Part of a small language model's weights.
Size: MLP 4608 GeGLU, vocabulary 13241.
MLP neurons of a small language model. Each row is named by its layer, matrix (gate and up: input weights; down: output weights) and neuron, and shows model dimensions 400-527. Each number is 128 + 32 x the weight over its row's rms, rounded and kept within 0 to 255. Numbers have three digits each. A neuron's up and down rows have the sign that makes its largest values positive.
A block is one neuron, or neurons of one layer that tend to fire together. After each block is what it responds to, as a language model described it from the Wikipedia text at the highest values.

L10.gate1224:113129122172130143153124092067058175167139107117178152147130137124144139170115117112136114058203102149158139154128106126101130148122145103110109147128110097201118112115090139104127211123166115187189135157120129156091189125112124149076145161210167107098112117178100141076116151116103130094099107095139133081122108094174128125133107123124094141129153160115087109137128148155109095152113
L10.up1224:134100124134133102135133101133115107087131098142148108115144142126094104163131131087138120148095116154156124114134103142181084111174127172142130056099097105151105178097199195133127109165131159141097076049111124145206111138121087122148166153108115170123150208122099196155143122120157110181098153142098128104163130152140129111073075186132076093119071138162110128095163136111102191144167
L10.down1224:071092143155140172137121117118054119156144170077136160133146109144126113167080087113122122081185129172118154115119151107094149144110125187131148096160116119146094102100127116122107182106169149126141094136173124201059187116079146128114127143143171116107148106150108101111159142153086134059104135081114120088092162124140115130174160112094083147116141179136092128145173077120123120138095
Description: Inside multi-word title names

L4.gate2303:152093149107113127117116123076098103105126125132144074098135143203139062110159151097092098117084092129071140140180153132078121107192145152089126091095070175096209119074137057147135083162053151120099103124114124159128107134104069152157103137174130093131157107097119118101098102072108154061137160128067114144168145108104152072117111167131213181176120088150132132127076129135152093128179
L4.up2303:133075110151134097124155170039082080054129062134069101149136146114138131142094095085142159118101126091173108173126170099128107133191139146099081154083078138059113127152129051158186110082146143096102130155123083142190131172103105109117098071179146147144147137137127152126065137135130117172143095113064114153161097132169122101150075095054165077121146159146101140147044142127093110199135
L4.down2303:118095096120101099098143111107175155078162133143088039106083143181088100160153093183143163158137155121119100081115162136103072107137135167127107105140136176137115138155127121194144105111092149080087135123117133166147113141138086151151098070152150087146149158111093070151109178156142130174117140110114105172155087189154159143141101069080148164127112105137124089138092079140153090160155
L4.gate2637:133178190086170132118136144101107077185086154115104164091154107139153086161135187103134187101121107071150093160146139107112093074157143130079104143092077147107148107182134053155139075177072140175164113121174129134125128097175124096150143125088119142120161032059140095127177136141137114143107112124112179167140127104152124139174161094127131146150080132170103141151087130142097063118164
L4.up2637:113143122107160120132113187143155156165187094180121128146094121100116128157098091134146144114108182109179116142164124118141062118155141091146099090165156101172125145109095120138178132099098217096188105195148181078118134117124115093131167024125111171143120198044134164141060100139063177142115106156092091137144156110172130131169133134162139182106119142137145152165127124091094091059114
L4.down2637:172141169160161162091142173180142143114071151083105115126105124097097152184115139172190132118086058088103099124131125139140105172101136138111136086167110120167149068141078090190120117171127130135111109105066134147115182132130163092131127136112099154139183112122144098146145123129116131116120087155150164161156141086072130086117147008142114112162122138144141122179111114146139085129190
L4.gate4478:107170142150168111175129094097145137134085171076127129152137172145167145102175192171141092141080123104142167090121144080151138052126130156085120114102171150150173133104118089097160116144156113133155130117058152158132123094134133116109123104118109154142104105125090119075111133170094156146134124098114144160144125089174076070174088151193200086119126183127099137113092179082102103155165
L4.up4478:175077117124105110095093175107123137095169117128094139128097099174089106134142120189144136097176132080126160093141140114159130131179085097110119162128157119155133151151163082119160074095103114115140162098132098107094154136177084145137176130135075122124089100085088118143075101145119085144111104047088135154154118070105151099148033131127163174207114113147180159117105179121099170131102
L4.down4478:152091068130046111072109173054132128103153065094117149122140086125063138132116068134149134053161084124113076122074176142133132158138117095085116184192132152118141069192135116099096145088118136143076060132097091138086157075124095134107135127146129135098106185070121117136128094075078163141086127141116148118133110107126180137123169070103168094170140118122153146092106108145182145054090
L4.gate4569:139111112076134100108103158064118114112090097094126152143096133131150193106140189133081119086146104095169152132077155086087103132137151135118137115071145084179175098046110096130088090086144139106118147138073125163120112036128138135174170113135071125160160102108141126145095129173147133159079143039122103090162128115138121014138115141182100101163108112131127127162141138171156160155100
L4.up4569:130070156101149112145109148130181131154145197095143126110119167159077118049144164130126123114123116114123231159101080136127127123141138121188125093118111156112070113184128068171156111095130160105163155134131167118078147144145120138111164108079108143087058161104125061182144131143146061100120096089159122103147150175174182152182172114160117094140106176120132168086072091132148125167122
L4.down4569:104121101122120137091091097086132088097137126127150145151150126140080125128112150143166221093116160154104201144072157169148083102143096189122153182142150118138091091188114096073113154181154144124101137144130137093109160122131140165103136147154147183120121050168079102185146104103131048170113098170119142123147165133119128071113089128067143111134060114160100084154092102101163131070127
Description: The word "as"

L11.gate36:099176091131128132135126157130096095130110118086152107091130144111119092127099143186151142093050132125125114162140118150139154138184155089115112174113090079106094121121138134126151108184119175118152143154152074113141074153174127138101169119150100129095132192153205079093150089136136087109136175138139101058169086140153164072116121110151120131067092081117106075160170164119134132074131
L11.up36:101092098118146174151130170103171092104192162167097106114090131142117069148133099167098166106128139094098118146100150125176096135160099111141135173150100128058187180158102164137108157116181152137096118076106139104156136107117114107126148163138107088091097130134119081115089118139140145097126112141144135155110152113134085129077160080127157128089089178069087095090100108116154161147117
L11.down36:111170109080150144154123128082150062094116107130132081130123158107093153119093208146161081077116137098101118133191116138106186157159181199053094144097044125077103081165062090178091121144125160067120115099102152110117091162185171143091128122134125188148133172181125108152133124092136082087187087158074102140126111127130147098101123059122072105086139153103145089114141139130165162090106
L11.gate655:070086158134116133085161111153197072139187110142141135152183092083130158129102111148086112102111102109106152185135181195138095139131119136047154168184069162137152140186167052142158149123169134105134147156109124112101151151109112120119107072112086133093102169173092070085122134137130150118103145140146091119119166095104123132116116190124105074132135128218108060106145096138082124056126
L11.up655:118120153114151125116183140138078135186130110174111138176131133062136115102149188141083149191132119125126123109150153135084170063161133155160112130077084149149152165141131120155112086088126125079174133082135122143139104144177145126100187098099161168100113141122067106214097189113168092105140089124154109117150152121185140129124132120153159061086109082129105145128122089076127118074141
L11.down655:100112166150114134123147139099074153137146135212123172164108095123192193156129121150147143093127144144086091199135138121165074125108056110169149173092097109069066159132141159076137158161115117107127102132111116144088104180141174089105146147160109126153137194145122111155101134087138126111175114132109093131114127107103123134137129085162092168100115110135064171098114157128116083126110
L11.gate2397:085154100135168160100052101142134101067143087113181169126150174166134172111148160102090146165107154112149049195055125144136138128159150173080117129139083102160132097135112108090142166138101128098149111117096116137106148103116095147121157119082113103104091162104139213184174111106137128106110116118145146041128150144077165135103138125139117187070147089109135141118145125114140197098151
L11.up2397:110136065107147066133102177149173169083117114137102118110094120078136081180101114145085171100080084138154142102210163136159151126177168148161137161098092103076088126169105090094095151110120135068193088137138120107121127206098188116180095071135103148121124150170157148106148159118143115144118099125125105154160153114144200140161196121094070102089149122127160139128143131138143125124129
L11.down2397:111107089140053121127119095218134165171113099197109107129147142126119142154125186200119152168153114073092110123087080167144085124125149121070113153161120149158100167095091142189151230166144159145123117139096090108182096102180124087102184127134134130151146131137176145173084124104169148086190175126045157176145090100153114149164167129147064154146116111152105131146124141101110133113136
L11.gate4136:122109133148132115144115163049075115142105124104149114116113159106130083135125138139167154142097124102135155120148140109146180115093103100189094159060131127119158168108150163096160145196111106122078087151125088107150138136131201102047113179158167150073139128136070056121103159112157140124137115158119142122127168058098054150122141194108167166161093129108137176114090161140123073138118
L11.up4136:122142084075058088111142122104109108097148182099069088133107097160143147146147129136088063138145121087108112065130150062112129109110141169123159136108179180146137156188195112081133135140120164094112085182136115145106143129141113155097135149147103138175109129111153075120098147120135087033168098049180105160161161101151112101120092153168115128169118145070173119075123133125138082084093
L11.down4136:115112153136140112073161100116168157104079077188110119141133095135102105132099140062151072061119082165165162121090130109121187145078084156112083120110094136137139127135068085173147058059115116119123227113069112078118126107107124130118085124160130153105090126157129143127173157153119091110143146150106174116185081127159160074162138177097114173114114134091117080125043159117081144092063
Description: Comparison and clause connectives

L11.gate285:117105105128098154092107133141119149126159126154154146120128142177106159060085133145151071085132095077172163118130104148092078100109168169082106119106158079114115112123219132169129168136109114144131168037094108100091128074075093099094171112074078136131156171118094106175178164153186141169143158113140137129162168127136129125082168117137086064060118122165071146170155138185091139150155
L11.up285:123168098160140137170069114149120141119143070148163114048125099092145071174115060092099099115093123141130135153146100122120108147143178138161126154122105133109132140113069103109155177120163162188155097150188133163146155151116083039153158113160190111072102132141154157155134095089086200128123068168074056181197110091175143113158153079099120079166086107180102112160163142111091121101108
L11.down285:156136125104134154127170157113147127133124183185107126171120188191140149147118086148144123105132164120137050088167146154141126139178157149104123178149108149131146097197106053143171109091127154129119126095103172119094139097185164116075120077138150158115123192106115118103093104157164097134121116117223129138114170101155102071139134104136072078140110219139105101125114151153099146122123
L11.gate1213:106060133150135152147108118126102158169129112109127112073155137188128148123098148131109108117131133091114137137148142119112174133135133088127082091177175078151141129114099142093168166162139130159178144111194111101130134113071155108123165125135135101110165132143107128169102081104136125076106067114063082058175162105124112148159177166187092081120159127135140154107128122157137101087091
L11.up1213:120144157113110094153129144081125095060171104113169124123131164142164147108149144113151126120090064138146143132148133136168119127164160104158143093125106110140137155090178156119092123057153147167192083069099064126094125149073089046106191153145083177077160154148106177085163162118116062142147135174117112140108127172153127167141135187094110099134113145098136158116106092184077154138119
L11.down1213:097097130118186092162105126069102136197143154206124102133087103165107150169121096148170100137162108117117109111113156127127133097154093137135098040143080084112157137123088133093128179154127138125141149122158145132129136166151078078060091101121165098130150171159068129108119075113134107098122103163072122101149151139149160148165137106117087072090118175107079136120146124079150150109126
L11.gate2120:088058148084166130121116142092101140102120086120098128092135156114119085082094138131141203135116114129175108191152126145105149175165151058132106104128141079101160122107143152081149063144119166170093109139147117136108104123126136143123201147179128117092132158124099111124135141141148148126131097108130065101175088161109092119151158148134137089141150051156098124085150147158111124090126
L11.up2120:105160128116162206163136080051090102217092096134123128139145128127103121040080114099171148129182152144162142118141223188113091127126173116089091106096125112087183140093066164116151130144093162150107107119120068133159177160130232089123147125120138194161148084143110125137127084166098118132130103099139169118146191152149088129127093130158125133130092115137102126079108134165101139081145
L11.down2120:068185134140190173179114140077137107132077108221124211112123157116105116111152060083171157158134169141128146131085126123076143178139155103089141119119090090102124143127078103150141126170121112151111119110052116104134141145091154042083097106142127192194149087101105105152133079111072108172164143185104100073169158121109140132132180153100111127147167140082150124094108076115106150188115
L11.gate2794:145132124133122104156082087121114119169111172090140164156107111183166122201108085117156116092178094162149134127152105103105144125140148103116146095165167101171108116140148110121141160139111115092168155151147175155105178160099097114081131177154162164086126127183091145126135181143108193093097153109101061096141123115147127127156154167136101130141208158110104137112122114093112102087133
L11.up2794:107180110124140135140201126123135087096124086210123084107099113087143116111149156075142132140063105102080139121163109137210100132109129153117151140067088130132143149127139135099074106106146107154154077132019157090175094099160095098116228153052071154124127105127128149161114016111098071224135120166145177180122110105136101115072109112149121122133005117136140110127162166146168167141143
L11.down2794:120088150131095152136100115141097152148114167058128181141125086142122116193130125148136138112193098171159140101126119108076135112141128126165088097203182120167097124126138136152125151126114131118141158148210102151070187188102112110100139139169201130096079129151049112089146200141127166075121129102137098104095152147145140147166134158111121160126134166112136166112129086128121094105106
Description: Inside creative-work titles

L4.gate1690:145051146138147116167145176098073135188119138132113045156078165131103094143049105148160120109084187147108098072139194158115101153106100154110109069148089129104129098155098076106124127113116187116166149098144164053108102117107106137153161145160117124191108105110112047071050123128101129139136167158145089134083132105146115165170106153106159147165143133172131107098065109165133098115118
L4.up1690:129179131117158163100084094074176111183071141086071189084151130127174199133169091089110128150148114080099125146109122134089167113128175082109156148155147153138112190125098096117138069063086154151136097101123147167152115137104124169115158080158102156111099099112134147170181159184066039158143109138106079141123131162108123113090184143115120123110168113124087120099145070083166175127128
L4.down1690:135098153167156145177141151060135097198125154163068108146074185150110095160089119124110135123083173120122130075175173167121077147102132118143051103121095137101126127180086087098116133115084156141134100142100189060109115125070087127135144163140141179151088132103136100136108099163129053133127180141125077133102172113146128161144093195147094113159132176144151079119104108177132171116135
L4.gate1899:082123138124119129153148155113166114115120148104099131079134186159184135094107119143098134101089114120138153180125090087076159117158178107154134116134092112118139105088152127122121173127099128104153141130143170157098119083116148083161153088138145086120159132180153163143167116170068120108115161129101107179143130158119119142120157195149135156118143140140109124135102073107078177102135
L4.up1899:105142131104188101113103105160152140127080169109089120175095142153068194146100137109117137133134114164058166144064111163103131139195149086164133160147119110155121121146091148156150178078131149195191090105152134120130204088117068121162138124098142177107131108127159102126149132106183048130131117138115104168115129174129194144117141089091126084144135121150120119071104134112125128141110
L4.down1899:149135109091184073073132105122123165151112147133085093184083096132034170167107148128133120106167147166113136106103154176103105122121156131164125153145134148157112134153082141185116131065125170162170072141113106137163179123143072173106134129126169154100116161098121083115160136118190070128108108179170161113097121136120186108118063161113114073127151109146153073099119131117174119134131
L4.gate2355:156142121141143133113150190089106180121115116122119107138132147131133140166108128094116156141129144166125162103130143096120169085109134079125082111093164137137112091118168139125177140107096174083195143115158159134132144098068126162134163123147153097194113107105176157125113125140070067098149134137104077171139093196138110099126124229214149140097113095107161101118126134193185080108073
L4.up2355:108164123165182179137140145093155118156136093086103138052103121132147126182153130153176175160124170154117133109079172168136163158105112093119126155092134100075110147139153086124114118119124208067122073139083078123108161086068108116148195104164135187104110109063152128151148108094143090068097077124127119134178149151149129158085190139160117112103113087145121080130150103149060129153106
L4.down2355:174131134131176149136100146113170132132079135153113101112094107141111139160089174169116115118107133102151144110084154154165100102085137149142139159137125134096105070143138073156073129109104155066105078129093093133107167126084098168161152142115148198122088149100135068120159103117141122115108117133100122141147136175163115163097098170115146121075104143138151029124123194110132110129110
L4.gate2570:144134153139191143137127161178206101110134094121123140093117105127077147142121136126103161118137106164112146089147101118100136148110110161124111154173094083129113136148101124182179124122114154178199057199126159148099082163129077113147144172097102138090122169147077157111129146084171132081127092133145200116164165122140093125111189158129091128164102122156117079150063096137161130057129
L4.up2570:124109145169081203127119128172096176167154120141123134100098141122117096150149157078121140192145144106082125145123191137134203105122094105106167143149140145060109120146110125098153100127063199102163079116144180144104123145165103122134108141143171132152062127146078096168167197218110047138132164088120087071184104142073111151151119106135133102109147130139122203176128134128114144091139
L4.down2570:107153083125110142123119140095137108076130113095147115136151153140094102157090123135143149097147112089133162115085074210137032207122078119093129115143109158158117087168165126133104158136108116128105120170115100154096152060153137095111191154157143162180159133157121078097091134168186201128111094120159141117133167108148155144174095149103223096084175183173162069124172111148114117146165
Description: Capital N word-start

L11.gate63:231108167149136184060151112066137129137146128076118186145132139157189116151143137106065073119174084129074131094108143102173142126171110133199123131083135144145110096203115131115117122095138126128162144118115118131125170154077155122208103168149075054099106155155147142179186139081113091155150104077145075101127074105141196097104138142093188125097193138136129160072134157163179108142071
L11.up63:082144136090125093160110112110118106162129052168104112140139140126138101119159103176132152110108168142176073133188155102092174113129105197098104139085132098197150133079097122144180140121070130120181115145086122092112132116153152147203128120093123112092068114143122119139111120110099113101153119096176129124078129142169135116135115125104161126098147113142124140113127201117130145085116
L11.down63:095171198092149152150116094090162076129161117111086074155092096116149113032101143140096086136129112114150129117126109142143192137186145131127088089144163055145118165171134119087113107107178138061115169140162157090139094098116153118136108152117143154138150084092127187178129169136098104165167157167124143100142120128101177057126134130124186086140112131145152139167136132122167176175095
L11.gate2262:095143117160131127093077154124198103134146141092099172121171162099146124152150117089132123147143172067182169106151088112140121152102104169095132142144171137087111128122142128146087131141152171071132166186123140139169167110051155148103120137083120138143145099111115078107148091104074122112128128130117122190165125154151107153150085133103128154078123118144132104142104148137122116127084
L11.up2262:115191143169178152110187149150113177102170094126118167136102096119103161174080108080145155078127160153077165157104150111088052145077164079148161143147123144158171119117088091115183131180141146156166110145110207164165164182139138133142156119127131132100112153129115074150154140096071161145120147147126093106069114144182103055108085060128122185095143166174129072096080148125131157177132
L11.down2262:133135142207162130121133135115132077090158118063159143139126136120107134117129042055204137149103127107130211126133174124050128103061085176095136134148103136148181099074133080162108099131084139116162197131124194095167169135187071103154163149112151187097106129145105111141139123154127166174146125132146102115106140103055161098078132150119137149145112137151162078115114151119118145160160
L11.gate2583:120085215130126156183131124140141070131145147093134125133139101177205107144161121101142102045107163141111114096119148148046144112121147123116045132120108155126106086167060115137101171064088141147157127125182149081123095150140166131134148109128169113117149120171145212143110156131162136158184098112105111112083175088090117172151129100100153143085142128063072126089040139085112161065122
L11.up2583:171100136144136154093171168139179119121170121158135119131081118115157173124151137165047155146176109103155098065142101085110100153086205143072138134123143150141108113118141119121132112119141130125147145122155163159150116144059107177102112083113156111100080106100177144121176135074133184054137149160109150149122068127090159139111145160096119125096176137092151111116135104132160175108128
L11.down2583:146166157103159176166104103169083101134136164028133133117126133123088120144087149114120173103140106081161138123152164138127169093164082234125136120169136136143191065082158128138102055150146165133143143097094122144137109096093138121093140134146155127109151087152076106168119154121149135096120087128138120172093127128147072144163108110090134150087148091119182141133058127147169155113170
L11.gate3924:118093125130172147112160150102156112162125076083131104072126187125158154107099138170141116114139130111107140178048078122134154129150124124150179167137149085083096071164048140083161111172145134173164110152175147128110186149096099132201154052116082145082144175127102142097149061108150121111188125115100137154124114118111129138121133169102129101158180089161139157111086129135139130135165
L11.up3924:062144127100154074161211119089127123187138156131079127130136108159095115152114137121143105093181123131117134082150176128086168132078121072104150097122122098158130156143122120102160161074173163116079101142142133152150141123151124157125173115132170162060137111136153128121167106103108132106118177137162138183170128127167056166142079135118139195136094146099165135126101098151110157162158
L11.down3924:133150128121131154059114120155134117193097116099108137084129106139102163085097141091154125120157167147137145114108175161141167109171090158171134121151153175139110151098156066104063105110120134106157032191109123113132174068110147131080086092154101096152155090159155192120069137134119094092144147159123107168110141157147120073126181138074171158108159202192174173081160152148138147110177
Description: Word-initial N token

L10.gate15:094132136083094144100149100173192098110155102089152163106116162137115081152121078154128162081113075094121167155122130142148092147175160090116110100097162150128118100109138151097134113050097119132131122155136095077119124177094178166164090093084085097084178146101136065074112125063141092089128156096127114074140119093124137111163183138134081090101162168095083078056059089146163120119150
L10.up15:130093174150177105113118181120127141090094101118129153107136123134112126114163138178169144094158121145186155099084154137189129108174123120108119108155143138206132096143192107079150154107085133125149173116086171128157168124141096132160171165096159090092149128136141093106147123197175132158131136116128141107150129146106138158169106114146151092117138186147111155097143128103121128154163
L10.down15:125161178113149111115093111078138134146090084204125155128163146166113142123144108147142152057092081132162123145123116085108155129120087157091134205160128114231129124170035082184105063162134150126126147116098214139133122132121129076085094132141180201122092156084091132151212141116118105112123104138115151174110041155139121088147110145186174127094105127179135104085119152081146103125080
Description: Word "as"

L4.gate4:175115148143148120121126110105091136156152167078095150137113141212123184089138075092152073121142118145144097067170140129066150138156106200172121132116154147163163141107152128122114154126107095135182170142178184167141148091137140165093136121131117092145089187108083150085055207188130109131128157098125058194117174103169093126176099163119096131136096204106102081149105071167189131083092
L4.up4:138133185093155152207165097134055231104163124136133168116188150141180175084158078062102116132102148160140076186105102158171174157130162076120063114146153117097057186088100136108139131151125168201158151105171127110176192140093090131132076122142109183142106187098138154104144175120164116121113155107091102094135146150096115075128122108143145101105164157136086132156148128177176168115107
L4.down4:107117125142099122139129135132101135068132118163170114094125091078115112142140154166095170148119138121132112143136095066114128115090167084137084116128124074107099129124124171080160099156155148152118134070084133047088094091132065065157130142156133155136155119112117139070185075086100138072110080092119166021091085165093099097112111071099114126124133117128146157117121141079094160122054
L4.gate1542:087136116173152121142065146139125151154121131104117136168144111144122178158172116098116056175180107162173136113179208115130106127140143079109124186149173105116097156151097160132103105128105171088161125171125107165136151152093138113099129113147129183119156131104131153121097211121157111076110100140070071163124182175093108073081113159112143110092138077123086140108109066102141121095157
L4.up1542:123087167153119102162150147090106126153075207164100171131145133130151105149128071100115072140176114127106110149064104076098165117116128117131095097128108106199120132153090148020127111131133140151140057113187225121124177131148090137149089132112155081145134111104106171095095118139169122115177121140105088170120139123203064170099136113096137141143136136096122153084164080131131137080114
L4.down1542:097190155149110088114205112062142129059142071163080096125133087131181148112081119169100106099101131098125139158104081052107144156178139122171106070080100063191119103101156169070156079165162124138096101138140182164138134098144061100143133142110147097158161131082088113100063114152156178126140093105127170148162103139124131134107089098115112154136088188153092127103088099076133144140135
L4.gate2249:138093112121091090142145104103146113144157137085072156117125173147099183081110157097140058125185105151142112114111108122127088091135099127154097087178118154165144144146144133125137081141090127179153070106213145120115113137166124125083090146133137141172110105104111177120152131128120089127163102130148094125145166141112093160142125139103177111122099163132064108065088144124134098101072
L4.up2249:156082178121116191112058101178122125125147141104160118106126125153130127101188154094113065104114157129127072099132142144122188136157142174102171117178095117095143177059126122144174168189199148161162128177139124123133109187145129079116146149145139112180114173150076097142156170135164135166083167111129118165120168094113086104089137119096126086124094102108116100133106118112123114080178
L4.down2249:077139104150111146116208089082097105123170103107059062117108128145113142164074118062145105128154123106120145125162144145097099148172147144088159115087108141159176134152145089127104136084140150059134086134135199147139105081162118095135090137129136115101166165086137141141113112188106135147214072136108159133114097129150124105097139063108107131092147158078161147164127157081142180127093
L4.gate3380:122138141190157107130123164121115119124118157131109134199093153153072122111138134086125163140139146187122144145101110144056178125126152150112112103137073164120100212147073151138144106096158142119069087097201131119083155162119154166176136110156111141111101141107074161124121165153131090102180121139126099135129155115060021177143109122132127135164092137117128129115087124100123172155123
L4.up3380:120117155098139160152062182162146121130118131133136176076118086131135083126131122116098111139123100093149119042096205109105146075075083133153115175168108090088125109138141143159165121176119155138140119103155100108149124117089130120157150153133141139113140163170119122153069134120149171143161182152133105110188144127127115163120143146108091130106156122131111131156160098199135122131129
L4.down3380:152130111165075095095164099105134155107075088127121091133175108130090161145141136118195116127182166154131128169103110122144157101189134162114134159149123068137121127115146121070104128124114164112095087115166116152087143112160128103151173105110138110084076087087126120122178117097124156134167099129174138136065110116115134112113102169121068137095103160169111167140141135034129173168086
Description: Proper-name continuation tokens

L10.gate833:152107133112094130139175114124122152117091149117086193194164081142106185193137147137179176105137140182093128139123140154118132124121108131099146162114136173184146163074100149123135125128116083090139137150101105077200119185143130093125139127183149087112172159181143138136141124112103076110171114117175104195201118113089093074090178195174164086147136191084121111095092133110087172112191
L10.up833:123153189120136087157143138116156142164111147145180164142118165166127171073138091203080036175161079142151175049151131080122098084129070100084178124117101121155135118172133110116062116071180137115167094116153174139170151110104156117122141186137155114136102084096131116105112180154140122096111105068151123115087124169134096129076168134114104120145127165120103140104108121169107107132169
L10.down833:121123140119117139102144190129143112121114083057201153076146110049200094149135117111083106120141129138177118108099113125108107138151125179120149090110141140105082090169139084114135143162136120183109115128153168135127131124111100198096084094076161116043172088119102104113126180090119154106153125160127193116132067116103075180051143115073077124100145103172084123174085118157148105129109
Description: Split word-initial letters